Part of a small language model's weights: LayerNorm before each block.
MLP neurons of a small language model. Each row is named by its layer, matrix (gate and up: input weights) and neuron, and shows model dimensions 368-431. Each number is 50 + 10 x the weight over its row's rms, rounded and kept within 0 to 99. A neuron's up and down rows have the sign that makes its largest values positive.
Before each neuron's rows, "fires after" lists the tokens most often just before its 100 highest values on Wikipedia text that the model never trained on.

fires after: "200", "199", "201", "190", "195", "198"
L4.gate426:35 43 56 50 38 55 60 49 47 38 38 61 37 43 50 45 57 52 51 06 36 57 36 41 41 56 51 43 66 33 51 56 57 44 57 76 67 50 43 64 44 62 42 44 53 31 37 65 37 34 37 56 68 63 49 44 57 52 44 39 60 48 45 41
L4.up426:35 58 70 33 36 56 46 49 39 44 47 57 44 47 43 41 50 67 44 36 60 62 55 51 55 48 48 34 48 59 48 61 36 65 36 49 54 35 26 57 49 51 55 55 53 49 28 61 47 53 56 50 45 47 51 51 50 43 65 25 34 53 42 48

fires after: "3", "2", "1", "9", "8", "."
L3.gate483:62 43 46 43 46 36 49 47 54 57 55 59 39 30 40 60 53 50 38 38 64 61 55 56 35 48 58 41 56 65 54 37 45 56 61 31 46 56 44 64 57 56 74 63 33 35 42 41 60 43 48 34 20 42 43 39 71 77 53 36 54 43 50 48
L3.up483:63 41 62 45 47 41 49 49 54 46 52 48 45 44 46 51 52 54 53 56 50 49 47 65 43 41 67 44 57 67 44 44 56 48 51 37 47 49 54 39 51 58 49 59 38 32 36 41 52 44 45 43 53 52 59 55 55 69 45 31 37 40 44 65

fires after: "200", "201", "195", "196", "193"
L2.gate1511:56 41 66 39 43 34 55 40 80 31 45 54 46 72 65 48 37 58 43 56 61 53 47 56 58 45 55 53 50 39 69 55 53 30 39 55 61 44 40 41 39 59 56 42 44 50 47 58 54 40 61 45 44 46 43 54 50 45 22 51 37 51 52 44
L2.up1511:43 51 50 48 47 53 57 58 42 48 49 48 42 58 42 50 62 60 51 63 65 60 28 29 38 47 61 55 42 47 45 31 33 41 52 50 57 27 34 63 54 42 54 54 61 61 38 66 56 41 61 55 49 61 51 47 42 70 55 42 46 51 43 39

fires after: "MS ", "US ", "-", "LA ", "Division ", "R"
L3.gate1337:32 52 59 68 55 28 64 54 37 42 61 51 51 50 44 41 55 46 45 41 53 45 33 61 52 67 42 42 40 63 71 46 78 66 32 43 49 39 51 56 55 62 39 41 32 34 53 66 59 38 47 55 42 52 62 47 47 58 43 57 53 48 52 71
L3.up1337:67 42 47 66 49 41 54 65 54 52 49 51 17 58 64 46 50 26 39 50 34 45 54 30 48 43 46 45 53 48 54 58 45 74 63 76 51 26 56 37 51 44 33 68 58 46 55 32 79 52 41 62 54 49 33 46 48 44 65 48 60 53 50 64

fires after: "El", "J", "'", "Mar", "Car", "Mil"
L2.gate761:57 49 67 48 54 43 59 56 50 45 40 44 52 70 64 43 48 44 51 47 45 46 64 43 61 53 51 57 44 55 57 74 51 47 43 47 52 57 28 44 36 54 40 42 53 48 43 55 51 67 53 46 41 49 48 58 45 35 45 53 46 49 58 60
L2.up761:44 53 43 43 47 62 48 50 60 40 43 50 37 62 58 29 34 64 36 38 43 68 51 54 66 56 60 47 37 48 60 68 50 52 43 57 59 26 43 62 58 49 50 47 56 69 48 59 66 40 48 58 40 52 46 40 57 55 32 45 60 47 56 39

fires after: "the ", "one ", "a ", "The ", "\n"
L3.gate1029:66 39 63 49 36 53 36 48 39 48 54 30 36 52 40 46 52 30 53 51 68 37 65 61 48 56 21 52 51 39 57 50 52 46 57 41 57 64 65 68 56 67 46 45 66 47 44 44 61 41 52 39 51 39 55 55 59 73 38 44 51 31 72 54
L3.up1029:63 57 43 47 47 65 46 51 41 40 16 47 49 48 42 52 47 63 52 34 47 38 67 55 42 58 58 59 34 59 38 44 55 26 63 58 61 68 66 48 57 59 38 55 40 57 41 51 35 55 44 60 45 37 56 69 48 54 62 46 64 60 46 45

fires after: "190", "200", "0", "197", "198", "189"
L4.gate191:56 31 48 49 43 42 55 49 41 47 44 75 37 65 35 57 40 59 28 59 49 52 28 50 53 57 51 39 72 48 52 55 68 35 49 68 50 45 41 69 42 53 62 44 48 63 51 56 49 36 51 52 56 57 62 45 43 62 46 38 47 56 54 36
L4.up191:49 50 55 32 45 69 54 57 65 43 35 53 52 36 62 37 43 59 61 40 63 47 57 51 56 59 58 38 47 45 49 32 46 38 39 53 62 41 56 56 41 54 53 60 52 50 49 52 36 50 48 56 58 72 50 36 63 51 99 41 41 61 40 30

fires after: "|", ".", ")", "| "
L4.gate1624:51 26 66 69 54 37 41 49 53 56 59 43 54 64 42 40 53 37 43 67 53 51 35 71 47 57 34 44 63 43 58 38 50 53 44 34 28 64 44 47 44 67 43 34 57 43 70 48 62 48 54 49 43 57 59 42 55 58 45 56 35 40 50 61
L4.up1624:34 57 51 44 54 46 41 41 40 45 63 40 33 45 45 47 60 49 52 50 57 57 53 60 60 54 40 62 53 34 61 61 47 45 45 41 66 50 32 65 75 31 54 53 47 45 48 43 66 45 56 41 50 43 63 42 51 37 49 31 35 45 47 44

fires after: "T", "J", "R", "S", "t", "Hu"
L2.gate1225:64 59 39 54 47 64 50 46 58 54 37 54 62 55 35 46 46 51 35 33 47 39 60 68 43 51 40 32 63 57 59 55 78 64 29 44 23 48 55 56 42 57 49 43 44 36 48 60 52 58 37 46 38 39 40 60 51 50 43 45 49 52 55 60
L2.up1225:55 61 60 50 39 69 44 29 51 50 50 41 55 57 50 54 54 53 38 43 42 35 69 52 50 49 56 47 52 82 53 49 62 53 37 50 28 48 51 45 48 65 46 39 45 49 62 53 39 53 45 48 45 45 37 63 46 42 31 54 55 35 55 60

fires after: "|", ".", "\n\n", ")"
L3.gate1165:35 46 58 51 50 44 46 37 54 57 59 41 48 47 56 48 51 42 51 51 57 52 61 57 54 56 50 60 60 40 84 46 55 42 38 40 57 49 38 67 40 53 74 36 63 43 64 48 63 56 62 30 72 42 51 36 48 35 50 46 44 47 46 65
L3.up1165:53 58 52 53 60 48 34 47 26 59 59 42 30 44 51 49 54 54 57 58 69 49 48 51 64 51 41 51 46 50 65 65 56 58 43 41 66 55 49 44 52 59 51 40 56 37 61 41 56 51 55 46 48 51 54 53 52 54 52 35 29 43 67 45

fires after: "Y", "K", "ha", "W", "X"
L2.gate1210:62 53 58 31 47 38 55 54 45 59 48 64 52 42 55 62 50 37 56 38 34 50 36 58 47 62 51 40 51 41 51 37 63 50 28 51 63 53 54 46 55 54 47 59 45 36 58 46 42 50 33 42 52 52 56 67 53 86 51 61 39 45 41 52
L2.up1210:49 55 40 50 56 53 51 51 47 58 60 61 55 44 52 50 54 58 46 52 39 48 37 60 43 50 63 51 58 66 41 50 51 61 45 35 48 58 62 49 68 53 44 39 53 47 58 57 38 34 31 50 80 52 42 72 46 57 44 52 43 38 47 40

fires after: "| ", "the ", "The "
L4.gate328:36 52 59 41 52 54 31 44 48 34 45 50 51 69 75 59 47 50 45 47 43 35 60 50 61 43 55 57 54 69 55 49 48 51 28 37 57 46 54 31 46 49 42 48 52 45 38 46 54 61 67 56 51 41 57 49 51 52 45 31 68 48 44 41
L4.up328:51 38 63 49 50 50 46 55 36 58 68 59 54 54 50 38 66 56 42 41 53 35 61 69 36 31 29 62 44 40 46 32 52 47 39 59 67 58 56 44 41 51 47 55 52 44 51 50 51 72 53 54 38 56 53 42 58 42 46 56 44 55 59 52

fires after: "199", "192", "Bor", "196", "201"
L2.gate1603:35 27 53 49 49 47 58 49 56 46 15 43 60 52 48 36 35 52 33 33 43 69 39 50 47 45 52 63 60 44 46 37 54 57 58 47 60 52 36 43 48 39 44 63 48 62 44 57 52 45 65 50 41 69 49 49 46 52 57 36 45 53 48 48
L2.up1603:47 59 42 45 43 64 56 59 86 55 61 43 47 46 50 60 44 77 22 35 36 56 52 42 49 55 49 34 44 48 35 63 30 75 47 70 44 56 42 46 49 42 53 44 42 57 49 57 61 45 50 59 66 59 27 48 45 53 37 51 62 53 38 50

fires after: "w", "T", "K", "2", "Th", "Y"
L2.gate883:35 50 49 44 60 56 45 34 66 43 45 55 66 44 48 41 56 36 41 39 50 51 50 68 54 59 56 49 54 72 61 45 56 53 57 44 54 63 60 40 55 72 45 50 43 33 44 51 35 39 37 38 60 56 60 58 44 62 57 37 26 48 62 57
L2.up883:51 58 43 49 73 44 49 52 55 54 61 43 55 45 57 62 43 44 73 41 55 56 54 60 61 41 66 47 44 68 46 42 57 62 61 41 57 61 59 40 52 40 29 56 39 15 47 47 41 62 43 44 49 33 54 48 58 49 53 45 45 49 52 54

fires after: "201", "199", "196", "195", "L", "198"
L2.gate644:60 59 53 48 37 41 47 42 49 32 27 59 68 49 42 45 45 46 25 58 60 48 40 49 45 46 34 61 56 47 62 60 48 43 32 47 64 49 51 46 43 55 33 46 51 60 52 64 48 51 62 35 57 58 51 63 48 51 52 36 31 75 38 58
L2.up644:47 52 54 40 40 55 46 51 45 31 34 43 33 69 53 51 59 58 34 43 57 42 27 51 69 68 60 50 48 51 46 58 48 46 46 68 72 59 48 50 44 56 56 70 52 46 52 55 53 20 49 51 53 68 39 52 51 71 45 48 57 36 39 64

fires after: "-", "MS ", "SR ", "o "
L3.gate623:64 39 47 47 49 42 56 56 46 41 47 52 65 60 57 41 43 53 58 60 48 64 57 57 57 52 50 37 46 48 56 66 65 51 33 51 61 32 61 50 39 44 53 57 35 47 51 53 51 37 36 58 57 46 64 63 53 49 47 49 53 55 62 52
L3.up623:49 46 55 49 40 50 48 40 46 53 60 48 51 61 58 59 60 61 53 39 56 51 56 48 53 51 37 39 45 46 52 52 47 67 43 42 53 40 47 47 46 53 51 56 47 50 66 52 58 49 38 53 53 38 41 49 36 61 56 58 50 59 61 71

fires after: ".", ").", "|"
L2.gate992:32 50 60 59 34 51 48 40 51 46 51 43 49 57 51 49 47 53 41 52 50 49 65 55 62 58 44 46 50 45 73 48 56 62 37 39 52 31 40 33 53 54 83 46 60 38 49 41 65 33 68 31 46 51 48 51 55 50 43 51 46 47 48 67
L2.up992:56 58 52 51 49 44 42 45 37 59 68 47 37 60 55 37 60 59 58 52 65 56 51 43 69 49 40 51 50 41 70 54 40 44 46 25 59 29 52 23 62 52 64 41 58 48 53 43 57 47 61 36 41 42 66 48 53 62 52 35 38 46 60 51

fires after: "|", ".", ")"
L2.gate1688:51 43 83 43 36 41 50 52 52 57 57 50 55 65 53 29 54 54 49 69 52 48 53 49 56 52 50 57 41 54 53 39 55 63 40 33 60 38 50 40 57 48 61 37 47 35 33 50 53 50 52 52 50 67 49 54 48 68 45 50 36 32 44 56
L2.up1688:51 42 58 50 49 57 44 59 47 47 67 53 38 52 47 33 59 58 46 54 57 63 47 38 54 41 65 58 52 40 54 37 47 57 40 33 63 38 39 52 66 45 54 37 59 51 44 64 62 38 50 44 51 57 49 52 43 53 63 40 40 46 59 34

fires after: "Ro", "Can", "Re", "re", "Fre"
L3.gate966:52 53 52 42 50 37 58 47 61 55 59 59 47 60 57 55 35 59 48 51 54 47 55 60 46 48 53 45 66 47 47 61 48 75 39 62 40 41 44 74 50 50 53 48 38 57 56 62 74 49 47 43 45 53 47 33 35 60 41 68 67 43 24 54
L3.up966:45 46 48 30 49 45 79 36 61 47 57 43 54 32 58 57 41 61 66 47 61 62 59 44 51 54 47 55 67 50 52 72 48 69 33 62 54 49 47 48 50 49 57 57 57 57 55 73 54 46 74 60 31 61 45 43 39 58 50 45 45 65 63 56

fires after: "G", "V", "A", "Mic", "S"
L3.gate1724:74 54 47 50 51 45 53 62 61 43 44 50 48 52 34 49 40 39 27 47 44 43 48 52 41 53 40 45 47 50 68 38 64 61 51 31 47 52 60 55 55 57 42 54 43 48 28 47 70 51 51 32 50 57 72 49 41 54 48 47 44 43 38 51
L3.up1724:56 48 48 48 49 56 44 47 54 33 53 52 52 43 58 52 43 63 39 56 52 68 26 46 55 52 54 54 68 42 54 49 67 37 45 42 63 49 51 50 67 54 54 58 56 35 37 34 51 43 33 56 30 62 71 66 52 47 56 45 31 43 72 40

fires after: "is ", "os", ". ", "was ", "a ", "are "
L2.gate70:43 61 50 68 50 52 69 45 39 38 48 43 43 55 57 32 41 33 57 60 71 50 48 57 57 54 46 18 32 61 38 47 48 47 61 58 55 42 70 60 62 62 48 41 49 49 39 43 52 44 43 49 43 48 65 63 44 48 49 50 60 49 49 40
L2.up70:53 68 49 48 71 58 33 51 61 43 55 48 39 45 38 47 48 44 51 80 48 49 42 36 57 34 69 49 53 62 38 49 55 51 62 36 33 52 45 38 63 57 47 39 55 54 60 42 48 47 37 51 36 54 58 57 39 43 67 52 66 25 59 30

fires after: "G", "P", "A", "N", "Z", "R"
L2.gate1011:56 43 36 60 40 35 58 43 45 40 37 50 58 86 46 51 24 48 23 50 49 40 50 45 57 62 48 51 50 49 70 45 72 53 32 33 40 44 51 66 51 64 42 46 44 54 61 47 49 37 50 41 35 50 57 44 38 40 58 39 57 42 62 53
L2.up1011:47 38 55 67 36 56 58 30 61 40 53 63 40 62 48 40 37 59 32 54 62 35 44 43 73 62 61 39 48 49 63 46 67 46 45 46 31 61 44 53 42 56 50 47 42 42 51 29 50 40 59 45 52 46 66 43 46 56 54 53 53 41 54 34

fires after: "-", "b", "1", "m", "p"
L2.gate762:54 43 49 52 51 72 74 54 50 53 60 52 47 59 41 63 45 47 47 60 44 69 35 34 59 56 62 43 44 58 58 75 55 66 48 44 43 44 41 60 53 43 42 53 47 45 65 49 65 50 37 64 52 50 44 43 47 48 55 52 68 56 58 52
L2.up762:52 51 49 54 56 36 60 55 68 51 48 56 58 38 43 62 33 39 49 57 53 55 52 57 53 45 58 53 54 63 56 55 63 42 36 22 44 56 67 47 61 59 52 46 31 49 48 50 21 47 36 56 45 40 56 61 61 57 56 42 59 67 46 49

fires after: "W", "K", "West ", "w", "sh"
L2.gate1365:53 48 49 41 48 33 51 59 50 55 58 57 48 61 47 44 47 46 49 52 61 38 44 46 47 47 54 59 57 53 56 37 34 52 56 49 46 52 63 58 63 39 27 66 63 46 30 58 61 56 38 52 51 61 53 50 60 56 71 57 43 43 59 46
L2.up1365:43 61 32 46 55 54 47 58 40 61 61 62 47 50 55 56 43 67 49 69 51 43 49 42 40 42 64 56 44 46 44 44 34 43 43 37 57 50 73 58 56 37 47 43 40 59 50 45 62 56 41 51 60 50 45 67 47 47 48 46 42 57 55 49

fires after: "| ", ", ", "=== ", ") ", "the "
L4.gate372:46 49 42 46 47 47 49 65 45 42 34 47 51 66 50 44 55 30 53 64 53 49 54 51 57 60 58 28 40 52 44 46 50 43 42 35 60 56 39 40 41 40 43 45 54 52 62 62 47 74 32 48 20 33 52 30 59 48 30 49 42 44 27 53
L4.up372:41 49 52 47 39 26 52 49 40 58 48 52 63 34 61 30 72 55 52 33 55 23 58 60 50 50 44 34 45 55 47 34 48 51 35 46 51 68 50 59 48 57 52 58 43 31 59 32 43 64 44 48 57 45 54 43 55 45 60 47 28 54 46 58

fires after: "===", "J", "====", "D", "Mar"
L2.gate1003:78 49 53 36 42 49 41 49 48 57 57 25 39 53 59 54 45 56 65 37 57 75 58 61 54 38 36 55 57 49 50 60 70 49 53 65 50 67 41 40 37 55 43 52 52 53 34 61 55 62 40 43 36 67 34 50 38 44 46 51 44 48 59 61
L2.up1003:44 43 45 36 48 46 51 47 43 41 41 37 37 47 42 56 35 39 31 45 47 62 55 60 42 38 41 57 53 52 55 80 78 45 49 58 50 75 46 54 46 58 39 52 50 56 55 67 76 56 54 49 45 56 55 51 34 35 44 38 49 50 61 72

fires after: "| ", "("
L3.gate1003:49 21 61 30 60 48 53 51 55 63 47 57 70 42 52 69 65 58 51 41 57 38 43 66 51 56 47 29 46 54 49 43 48 62 18 45 69 55 46 63 47 52 44 55 40 43 48 55 55 66 52 55 42 41 58 27 52 61 73 62 61 55 55 53
L3.up1003:54 35 58 32 49 35 45 39 49 71 39 52 60 43 52 72 55 70 44 41 64 32 54 55 48 61 69 48 50 49 39 46 37 52 35 50 61 52 47 54 52 66 43 66 52 52 39 53 52 49 56 54 44 49 44 40 49 62 62 50 48 55 54 65

fires after: "Tr", "t", "s", "T", "sc"
L2.gate693:37 63 49 45 78 44 65 47 59 58 50 50 64 45 55 28 54 46 67 46 52 42 40 46 48 52 45 47 52 42 53 47 50 54 35 59 34 47 44 51 39 53 47 53 40 38 54 26 55 50 53 49 62 41 30 59 64 56 30 63 58 67 46 44
L2.up693:54 55 55 59 58 47 55 45 59 62 61 25 59 52 47 46 52 53 60 33 36 49 49 61 57 60 59 43 61 61 55 48 50 70 45 68 34 46 51 46 31 60 52 33 44 48 56 40 55 39 48 50 66 32 39 63 48 31 26 51 62 54 41 54

fires after: "Th", "w", "-", "kn", "ev"
L2.gate877:58 44 51 50 59 47 42 49 48 68 78 54 59 50 49 33 44 41 49 47 49 54 54 54 44 44 39 56 61 47 53 43 53 56 56 32 56 62 50 31 67 33 61 48 35 47 43 59 53 61 37 41 35 58 52 51 61 40 51 56 44 54 57 43
L2.up877:55 59 54 59 54 59 32 43 51 50 74 53 43 56 51 45 43 38 45 44 59 56 67 54 49 46 60 50 50 59 36 30 38 49 64 32 51 45 48 15 64 48 50 35 45 36 49 58 45 56 37 39 41 63 51 53 54 34 39 52 54 59 47 40

fires after: "6", "2", "3", "7", "spl"
L2.gate1536:61 52 51 42 44 49 52 55 65 61 55 52 46 49 50 42 47 28 60 45 42 45 45 54 43 54 44 47 48 56 52 32 47 39 42 44 41 50 46 73 58 64 53 46 58 46 39 69 47 46 29 52 61 74 36 55 46 47 59 59 45 49 50 49
L2.up1536:52 43 68 32 45 56 59 41 43 52 64 36 53 61 54 40 44 58 62 43 58 46 41 75 51 66 47 45 45 42 53 39 44 51 53 49 59 54 76 66 42 59 45 61 52 23 42 62 40 52 46 56 45 73 33 62 57 63 47 48 45 43 57 68

fires after: ":", "is", "s", "n", "os"
L2.gate1018:58 51 40 54 56 58 51 43 50 54 52 26 50 71 36 52 46 36 29 56 55 44 55 51 57 79 41 32 52 59 50 45 60 68 41 47 33 57 48 50 48 62 46 68 51 46 52 45 48 49 36 61 54 43 66 61 44 49 49 55 53 48 50 44
L2.up1018:64 57 40 60 56 50 42 58 48 58 41 21 43 48 35 40 40 40 39 45 52 51 66 44 50 68 48 46 54 52 48 50 60 54 56 64 25 38 42 48 49 41 51 63 67 50 47 42 43 57 41 64 58 39 49 63 47 47 48 53 65 49 49 45

fires after: "was ", "were ", "is ", "would "
L2.gate1480:61 33 65 54 41 39 57 55 52 58 49 51 68 53 60 65 34 45 48 54 51 61 57 45 54 51 47 51 38 44 41 50 57 46 38 66 66 42 51 49 58 51 41 48 28 63 34 48 48 51 47 43 52 62 54 62 40 44 64 48 50 55 43 66
L2.up1480:46 54 59 63 58 52 33 54 58 59 52 59 45 44 49 33 58 49 54 61 50 50 43 53 39 49 50 30 40 51 54 46 47 37 42 46 24 56 52 45 46 48 53 53 51 58 56 54 53 50 48 58 48 60 55 60 46 48 59 52 50 48 53 23

fires after: "A", "G", "V", "H", "L"
L2.gate1431:38 44 53 60 37 59 55 47 53 34 48 56 61 51 47 46 52 52 52 64 46 61 38 43 49 50 46 48 51 42 88 63 54 56 24 43 59 38 41 66 51 53 55 50 47 52 37 59 51 48 70 34 49 61 47 38 50 46 67 37 50 53 52 46
L2.up1431:63 56 54 28 44 47 51 40 60 32 38 70 53 45 60 49 43 41 57 31 64 36 31 35 57 42 61 67 51 37 61 55 50 34 57 49 73 57 54 61 44 52 47 54 48 33 44 45 52 45 47 48 43 65 62 48 55 54 56 29 27 32 59 56

fires after: "V", "A", "E"
L4.gate19:47 38 65 42 54 38 50 55 44 55 49 47 59 48 51 52 33 75 42 49 49 53 50 53 41 59 51 63 51 53 58 64 67 79 52 18 68 38 58 40 53 62 54 52 21 58 28 55 48 47 42 45 48 58 44 57 57 40 60 56 53 49 44 47
L4.up19:57 54 60 55 59 49 36 38 44 32 38 59 36 57 45 51 43 62 24 54 45 51 30 49 45 48 52 35 51 54 54 54 59 61 41 34 61 56 61 54 53 58 38 50 41 31 49 33 47 56 49 55 53 61 60 34 51 79 68 39 54 38 47 50

fires after: "Con", "re", "Re", "de", "Can", "rec"
L3.gate1195:49 53 68 55 60 36 58 43 68 53 54 48 47 48 48 31 58 41 52 47 50 75 30 58 46 38 34 43 57 27 63 57 58 71 49 48 35 57 40 57 67 38 38 47 47 50 63 49 52 52 58 48 22 46 49 40 62 52 47 59 45 58 55 40
L3.up1195:70 42 63 48 41 44 67 41 61 48 44 47 44 58 56 54 41 43 55 50 39 74 48 57 43 39 48 57 54 39 56 56 47 60 55 55 45 48 41 46 56 43 48 43 41 57 53 63 40 48 61 51 23 61 42 36 44 40 29 63 44 57 40 44

fires after: "|", "."
L2.gate139:52 49 71 40 24 39 59 43 74 64 63 54 46 45 64 37 60 46 47 48 49 43 50 46 65 55 51 57 48 53 67 37 45 46 45 40 66 30 48 39 59 57 70 29 51 39 38 54 64 70 44 45 59 57 57 64 49 48 61 59 48 48 41 57
L2.up139:54 59 67 54 48 56 47 39 60 42 76 33 43 44 52 56 63 68 45 49 42 69 58 61 55 42 57 43 54 67 49 48 46 63 35 53 39 42 31 49 50 46 60 51 41 49 61 53 62 45 48 45 38 29 32 43 36 46 46 49 44 48 60 39

fires after: ".", "===", "=== ", "== ", "\n\n", "=="
L4.gate224:62 60 59 62 66 55 42 53 48 45 40 52 51 60 40 52 36 31 53 61 49 55 60 72 44 58 43 45 47 49 62 39 65 44 50 54 43 62 58 56 55 50 45 64 50 58 55 45 69 44 53 57 42 49 46 51 40 37 52 43 47 44 58 53
L4.up224:63 51 48 82 37 51 50 60 38 57 37 47 49 42 28 53 22 39 40 50 48 49 49 47 35 79 51 45 62 55 66 45 61 45 60 50 26 45 57 58 67 44 57 60 48 61 53 52 55 47 47 47 52 55 43 52 53 26 49 30 52 48 54 39

fires after: "199", "197", "192", "194", "184", "190"
L4.gate466:52 43 59 53 39 44 60 55 59 48 52 65 48 58 40 45 49 54 35 45 60 56 45 50 38 41 57 52 47 53 44 48 47 57 31 62 72 44 52 69 57 47 46 62 55 62 48 65 48 49 56 61 46 65 53 28 42 58 76 49 47 52 48 39
L4.up466:68 34 52 51 39 68 39 29 49 41 44 49 40 43 57 41 48 59 29 40 41 44 54 40 54 69 28 38 65 55 45 59 58 31 50 63 48 57 53 53 33 60 45 48 56 32 57 53 48 39 57 68 51 62 51 46 52 60 62 42 70 49 50 41

fires after: "'", "-", "Th", "J", "P"
L2.gate591:56 37 68 37 48 28 68 32 51 37 49 35 37 65 53 62 31 48 66 42 63 63 51 52 57 61 48 53 52 50 28 61 72 48 42 45 51 65 51 36 51 67 44 56 48 50 45 55 50 61 41 41 29 59 56 50 49 49 47 69 42 49 60 52
L2.up591:56 41 49 65 59 48 59 27 64 39 54 42 28 53 41 47 40 51 45 67 50 53 72 39 44 66 62 47 32 52 24 56 52 60 46 54 49 56 50 37 74 67 36 54 51 40 38 55 52 62 56 42 43 43 55 56 48 49 32 50 46 55 42 52

fires after: "\n\n", "\n", ".", ":"
L2.gate683:46 45 43 63 56 56 41 57 39 66 53 59 38 34 47 57 64 45 38 53 77 50 56 46 49 49 35 43 55 42 45 43 49 47 57 31 59 48 61 56 64 40 42 60 49 27 58 43 51 48 77 51 49 47 54 59 50 52 55 35 41 44 52 47
L2.up683:53 64 35 60 51 54 47 62 40 20 35 40 46 57 31 58 45 53 46 37 47 48 51 41 44 72 39 41 56 58 42 56 45 33 66 60 50 59 56 42 57 56 40 74 35 58 70 39 51 48 53 69 51 30 50 58 64 53 55 50 69 58 60 49

fires after: "N", "(", "one ", "3", "2", "| "
L3.gate1275:72 64 64 37 35 44 46 46 59 58 47 47 40 52 59 59 55 75 60 38 48 45 57 54 41 45 65 33 37 63 48 53 56 51 38 38 41 30 65 47 70 51 55 57 40 50 60 33 32 41 46 58 52 57 41 50 62 66 66 71 49 37 56 42
L3.up1275:63 35 65 26 45 22 59 47 42 53 49 33 46 54 45 57 48 62 55 52 51 39 64 59 44 44 57 46 66 53 49 42 62 54 59 41 39 60 48 53 54 58 27 53 40 47 22 43 42 38 62 62 50 48 54 51 49 52 49 41 51 28 42 64

fires after: "R", "t", "198", "Tr", "l", "er"
L2.gate1500:42 63 62 47 50 54 62 39 68 56 51 55 37 47 55 35 52 56 48 41 44 40 61 64 51 62 20 43 44 57 54 54 25 70 50 50 51 50 53 43 47 71 57 29 51 52 36 53 70 59 49 43 56 50 40 33 66 53 43 54 38 59 63 50
L2.up1500:49 64 58 33 19 48 45 44 55 44 46 45 52 66 63 58 61 39 49 36 33 50 73 56 49 63 46 53 43 62 46 45 36 57 42 56 40 51 46 48 35 78 50 28 50 41 51 58 63 51 56 51 56 54 18 37 55 43 26 52 50 64 42 47

fires after: "the ", "U", "The ", "N"
L2.gate689:56 48 54 50 60 32 57 42 58 43 59 33 68 60 43 52 52 48 42 57 58 55 44 63 51 56 43 31 44 57 58 59 73 69 45 51 36 77 71 52 56 64 54 56 54 32 51 44 67 51 50 48 57 29 61 57 64 50 52 40 47 51 45 50
L2.up689:49 52 53 45 62 58 53 56 53 47 29 47 50 40 59 55 44 39 61 51 44 60 55 59 44 44 61 56 29 46 37 57 66 31 52 49 43 59 63 64 40 42 42 61 48 37 44 50 46 38 50 45 55 47 50 38 50 53 76 58 56 46 61 59

fires after: "n", "os", "is", "m", "r", "p"
L2.gate590:47 46 56 61 53 53 53 39 53 57 58 31 40 49 53 69 41 47 42 53 28 64 51 62 47 58 49 25 48 66 58 62 66 69 56 47 33 61 26 47 58 56 48 58 64 49 42 49 55 39 56 46 43 51 52 43 49 49 45 52 43 57 48 57
L2.up590:58 53 40 52 40 50 39 55 56 65 51 55 47 53 51 54 51 44 38 58 43 46 35 61 57 50 50 54 56 62 30 48 71 58 61 55 28 62 47 36 41 66 46 48 34 46 60 60 44 47 22 62 63 46 54 59 57 54 62 52 48 49 58 60

fires after: "R", "Mil", "El", "l", "Don", "J"
L2.gate1725:55 35 53 34 46 53 39 57 72 54 40 56 50 72 49 35 39 47 58 56 35 52 50 48 52 58 36 59 50 44 48 43 53 49 36 43 50 41 47 35 64 54 36 53 56 30 42 48 68 52 48 39 21 63 45 45 48 48 43 48 59 55 52 48
L2.up1725:43 56 46 50 43 45 53 62 56 36 64 40 46 68 46 61 37 54 49 56 41 43 56 51 57 57 42 57 54 54 54 52 59 59 20 55 38 33 47 46 50 47 49 42 56 56 62 55 46 44 54 44 39 56 39 43 47 54 12 61 61 53 34 56